Part of a small language model's weights.
Size: 12 layers, width 640, 5 heads of 128 (1 for keys and values), MLP 2560 GELU, vocabulary 8192, 56.4M parameters.
Architecture: LayerNorm before each block, no biases in attention or MLP, tied embeddings, attention and MLP in parallel.
Training: a variant of Muon for these matrices, 903M tokens, 6887 steps.
MLP neurons of a small language model. Each row is named by its layer, matrix (up: input weights; down: output weights) and neuron, and shows model dimensions 16-207. Each number is 128 + 24 x the weight over its row's rms, rounded and kept within 0 to 255. Numbers have three digits each.
After each neuron's rows is what it responds to, as a language model described it from the Wikipedia text at the highest values.

L9.up1706:114115145114157134148182102142145106186103135123107172106143139135108135131121126115126109135110094161150130132109129166122168142080084148100105081140144137127148116172140094146121089125097155140119106149093163124111127106105140147152141125133147107099130108141086131149149129110127136121107128117120137104089110140092123110127085100161127143106119101134149129143131097125097122148137114142130118122143132120139110130169115147153122131100114132159130126128123095114126131091126147115124175150102064122081144167126105175128125060129167120132116117128131148117146133141109176139
L9.down1706:134111120125067145130124158089146105129148136165147112136130139132120147126109110106206102111151118137111135121128103105121164111165170129116160099143082096115113081143096144133115114127150111137119189105100156137152124139150153067113168157125111134153143127164135133150074130116125102135108121120157127108104095146133112157072135133116143162141168125133116119146124124102101100178131147149142107056145157113099139112139137139120084140136108123105115097117159141138085122137108142161132120128140091138107093111098116100144151181149097137148158157131111132161140132160170148134
Mid-word name fragments. Non-initial subword pieces inside longer proper names, mostly places and surnames, like Sa-x-ony, Mc-Car-thy, Ka-pos-vár, plus some split common words like ex-ac-erbated.

L6.up1488:112107144146142099062119133110125135157150120141131103179151138080108132110087101103162125110133152109124125131128109125125135126089125143088141089125144136112128152147109107071145097072124109120136108120140193177066179123072121148133094134158150133116107138169156153169135117088121167115092149159151124135126115165119144140141116130123102092136154131074153135157102103119112155152177161106094150123094136093144070106102053134123131139117122133141106157139106102110108137148130086128109077126130104111127129158126108130130142155166071152100169132142136118113133099132133091136
L6.down1488:138153127109133121194116128098113118069131099106135121068112131171139165124160173145102145120135104143113121116144163114143147168136106088172163199120148113125127102129104150171144142183153173117121129108109064152127134116142134110147139113112134096143132125106089118094107155188152130128149142096130106149143121149151144144107157147142130135125151114173111091102131142135131142131120156152141111128151098195116143155146142129119150133134172118139163081089131138111116155124129135112134170134126162134133104103116092137123125125095162124110105114114120148142134148150108173087
Mid-name word fragments. Middle pieces of split words, mostly proper names, such as Kend-all, Dan-qua-h, Cru-ise, and CJK or Cyrillic byte pieces in name glosses like 鈴木.

L2.up2270:135107142146188132153137172141128139144163148070087098176159129123119145154098181128142116137132134152133099135162094111128130118103132164098122140104095109171125121093121105123126127074161127142145169121087146170123118139159086116117128153118129108122134115091132119138119162152056106129133176110097083137133158175177137142125121090123127084126119142138126144115120138146102103157139107112086160122136133182102109129130134124117143131117134094094110138096131162131146150123137106129141137095092124156127133117156111143137108131166167155113126125143160096108118129095142134105
L2.down2270:141166116123108123100134081139141130115099142160155172096102140150151129114171077141116128132141150107144151145100148156131140116154147114165154095138150153125141141155173156129123117166100127126090095137186100109127135114110154134141122104155141132102123164149135150135128089102197147101135093137167149122116100104080105119120139154148139149117136117111135090143127136122144168097134133137147110139134115086143150156112115144147111103155101161144156108140116108112120083124114150133128136145157132092132127154101129123121139107095109112154129134095107158125168127142099123125
Word-completion pieces, CJK bytes. Mid-character bytes of Chinese/Japanese names in lists (e.g. 鈴 in Suzuki entries), Giovanni in name lists, and word-final pieces like ue, ning, or.

L6.up1641:127106125098100160151180110138139113137096075152074170135144086125128118126176141124093144124151162130130156100104120154151137134121078118190096129159164153120118126140115156094110121150149117110125042143106107124184162087100108109094134118143079103155137155120091131098093145132158103179126127068117104129126130141114103140116113094129159122134133127127136149120116142107135130143125117122153089148098084139148123082115128140161127175185077088114126117105155161153128130130107140106115139141125113134114124171086089149125139072154117107176116136142100122088119119074131168141
L6.down1641:125145163161149110096138161136136159122155142112148101140095120135114136144141143075145114121104104141149120130140133110143080122109172140095116147146123100129136144122131133114153147069136117123130213122119118128097104156158136185155124169132146174080106087134126169157156160162096144084114151171114161157133124120138161125171135149105080127103161109124090094111107146132139078104141160096093155097127163138127145139152124149111153092102182136117148158138180131113114129109158103121126138118138116112173131116123166104119094167103173094091110114089126117155149136156157128082
Mid-word subword fragments. Interior pieces of words split into several tokens, especially names like Fi-lip-escu, Fe-lip-e and Phil-lip-s, also phi-lan-thropist, f-lan-ked, app-ly-ing.

L9.up2089:114123139168099153174143124087138138086139149125138125138071099144118136078141167125114094130174098184132081127134144130130121157113130136162130132142160111152138135160156099134089102112095101072100114143108145151138133111125114132121105140160160082060111099087141164131106154133094140139133130133140145114123147115095093132150122147149103136121144112106128131124115138131114142158116158120124186126142117084128117131140120102137122129113152112153150126126121110130110145129117107127149140121142147172121108111135110096152125143082080125163131139171158124118141110159136114127
L9.down2089:150134146125147123114114100136114122136106134129155135098083098154140156179109167107134117095086087135130133090169104137084127121148147135070135113123091119094111122148128153136173141130146123124118125107096152117138123157111155170086125124126089161135149144109102101092125113106141135131133128119086113167135126121139175167158133122121109110133160151117149134151116132107114139146153116124111100150112155120121114095146136137118139132133107111100119167144162075102120138139119130133143137158127097075113143138145128114123124136156165094105139129132103179139115097126137124151
Rare-word subword fragments. Word pieces at the start or inside rare, foreign or proper-noun words (names like Tro-tter, Det-ru-yer, CJK bytes, coordinate digits, stu-nning).

L2.up1084:138139143112112126131105115145148114121147098157107130086178139141121097160152148123140141149157073119139151146112134148116107182144118147139110127115098157122136125122132174131146145140152118133101160093123126122113123123101105164139136100125122104088087156129127159115124109074124152108083132154136128157160164109118116098069163112142147125104132141112131095096100098145173134167151109107160080169122149127150123140136101168142110109101127101145102125097112110087167152129162157131126092130117140188148126159112151139119123118172139139136094121122112115178089160170109109128
L2.down1084:103154083105138127130164144123112150105141161093134132153099121121149144137102129128075114116104170132136102124121152107149149087118139143095154072154158115148126135134131072126110146162121127128130125131138119151126122119116131105088129127114112137145159112133138094141129137208160122127179104122158125104098116131154164181190109153143127102130135090117101159179129139109120119108098135148127140095130132136142115129130156111117146159153126103103130116161142139151093125109114114097151172142159116097124106096168111143105127115105127124117144118106142142084144111067125143151
Inner word-piece fragments. Middle pieces of words split into several tokens, mostly in foreign names and titles, e.g. Pa-sch-all, Po-z-oblanco, Pa-int-ing, consul-tant.

L2.up878:163104137126127125169062143131139081122098130109099141128160078146074108167182091078128120121115106129131155113113116135104099104138153116172128160126140171129116148120152147123133131123099139118107120113131145096133111118133130167109128135157122101124098159117090121116130119127138145135107142156126123138144148124114106149137141128132127123080117098139113130124122137132162145100161078125093123140134113099128144117134115124132111121099123119147168126093119108150099153169142098108143147117102133091114121147133086139104134114174114135127118168152140148118116139113111155134
L2.down878:113135107137127132097187111130100162134161141140162110126081165105168179072091147182133150140130152158136096128143101118149167160116117114077149087101123081117138109136113127099139127133138098158145155143137110179103125169124123096145164133074132129135138103128144113152121131129129113111129094114100126109098109123152132121134118136143139133163129148101134126131138122112080121148125205129140146134113163138117115147100121118129150123158125132119111124191111138113132122101105152123108094122154097153143144108130131120167133126097132112153151099112134115129140133138131130123
Mid-word continuation pieces. Middle or final pieces of multi-token words, mostly foreign names and places (Kaposv-ár, Prauser-ella, Nieder-bay-ern), plus table party names like Labour.

L2.up2473:127115092120158129148105121141132153175115171109128124144156137095142136164099157157162120133121172124103112119163138115097121135131147152091177152103147149119112119153125111154104139132148140144168084147094114148168139132156160130119132150089109092149146115148109117125165155105130147133109146119121124118129153130141073131097105101122123106132144154074070112139162135118123070129143138083136122160127152087117124160115172150140129105136126107147133079144111136142150134160106086136119097136098096105134149164126128154118072139140113116114115140105147096105135120110114141099
L2.down2473:116151166164130130085140122122143113117152142147104165132136111168122145129152111121142147094133092158142116141107121153134135109112137088161079148153124111139173122087127122085137112117124125109095170095161130126102135116125093112133112115159146140105102167133147142149078106139163137124149118123139128140109097107122155138141165148149154132128136135181138155125125136128148162128105117147099110084108083172135118095145084129100143129147148154116131135093161110123132147089157129124142090128154146160115122101134137117145151111123149144138119113131125173148102163117134143133
Word-continuation subword pieces. Non-initial subword pieces that complete a word, mostly inside personal names, place names and list or table entries, such as G-ize-m, Mu-eller, Bell-flower.

L6.up326:167102095129107157160072154112114100133092121158105159125134098163122113128173135121139170125158151115081130164163157138150133184153106076125141150168152123076154068115144133169110127143148148109137108146128106146151096124156138141119132156135122160125133099138105057129147142152113133174136136093143127174105158121143158142112099127165140113144128122081115133170110121135133124096085140142099130122151105108086122154129109157133093161178152104141115118129131126132169104048101140133117107141113114147125143101120123093088133168159127096141130139154116096138169139094122183094
L6.down326:143140137122146141154135106127111101101164128119119110138143129139109112164139101143137084116157148130140120111105118120147116130084154169143129148128148116139126068138134139109137088133064118159160110133150123192130121103135157129108109157184090140132106134124123097147074140148147132100173125131116121122155143146102121121164139106100090150095130139117122105123125134144123104129129131099157160133169107144154127113125165128144169119118133134109105138140105105147134078127094109120138153105086129054183121146107121142143088078153151083108114126118098139172112093154142144137
Place-name word endings. Final token or word piece that completes a place name such as a country, state, or city, e.g. Braz-il, New York, Carac-as, Indones-ia, also commas inside such names.

L9.up2134:138157138147119131143158134177089109117138146111139078099116115132108133121139121121130152128131157141127103152146155095153096102106159137113133133108122107092134168173122124171117113100158107115136146152157129117076132092167117151155133094111138177130122121119139141105106161134169101111120138085105171151132112126113120140119103110147127084136152164051124125151130123131132135130104129108158127126110131126150133143136113102126104122141126125115132128143160175126128121135147140156141121156049140137137126126125100101157126082145130137129138155126125148128110121095161119145
L9.down2134:160161131116130090096095161121106160151121158125074150118150121139131077091120100116166122138143109126126109145122174136116118124161152112112107073165111153142141115111132094121095128118110121133138136146080106165106140115137135131143118089116115127131145126151090142134131147118126114090153168140133154146151120130121123127135056147114117157143136155140139128132168144175129105136149152130119138127142116105146122124134113109134136140116095116173126131129150089109099160130127093146155131140140105125145133120162129139160115118125141085138108117100075167111164121155091143102
Word-completing suffix pieces. Final pieces that complete a word split into subword tokens, in many topics, such as che-er, assist-ant, explor-ation, cheek-bone.

L2.up1450:129137110135157138135161142140110132135125133169118163127097146131147152091123141121122124118133075131112099108128128119095113138154109148142156139143120143169103118126126173086075126144158128136144135163155102106114112132113118121130149119114112146136126117080166140161141125111163085087105143150114128128132109124100225153105122129155110115128106091127114131104118130093128141113159124110096112125109158182147170141116127120144069143108152157130110125177131141108120143147133088083106111154107111136129136156143166147096112169105135103112160125167113143148102112131125101130
L2.down1450:115124140125089131118116130127141126104140135109152081128146115136086118156134140115134112141143152097135136127119149138154116116091160136134096112130132122089142127136131080152186139124082123124123113096107160131120141133151125140123110132141148132117123137184104092091124146143141162158140104119157112137137160143143045084126100140116154124104149149135117106150113102161128085143123110107170145133143100110150079113120132150123209125156102098126125114098132133132128126098122146162118152118139163143148090118131113090161143106146133167135101127113127115083139165114122151134
Mid-word subword fragments. Inner pieces of words split into several tokens, especially "ia" (enthusiasm, aphasia, paediatric), plus names and partial CJK characters.

L6.up762:114158112134144117126128130134139101120110107126129158161129083151132149117149149085133158149239108111139172099145121112113124125142140125112124144122090125081140135127106152109134106166169120131112104106126160115095133150098149147120171111129111116128060151124106151109093141102169121145121104095130116075109136085141124143152125157156138120144117101113115156144122089128134118140144111148113157090134189103149156127080101120117112059146138094166139165131122117143118175154170165125090145159116124110153124136132106169145127113134138175114127141126124196087100119156123095102
L6.down762:116125142178167115113144137088141150121168165144149120108129122138123095162082154133145094109074127129128120119126120170137156142107125143106140113131156141102102061120127103107137124101118085109118145159094126105114123136140107126117122119104144130110179098145137101125146117149146130117129117139119144140107112179126116145136137114120130130111116147173149122157122125152159109136165142105127113102121134127091137145125116144143139169100084111097119124124143126107137118138070095147162153114164144105071159136149123111110077158107120125147118141125130096149147164071126151136
Later pieces of names. Mid- or word-final subword pieces completing rare proper names (people, places, species, stations), e.g. Fiz-ar, Werkme-ister, Kawarama-chi.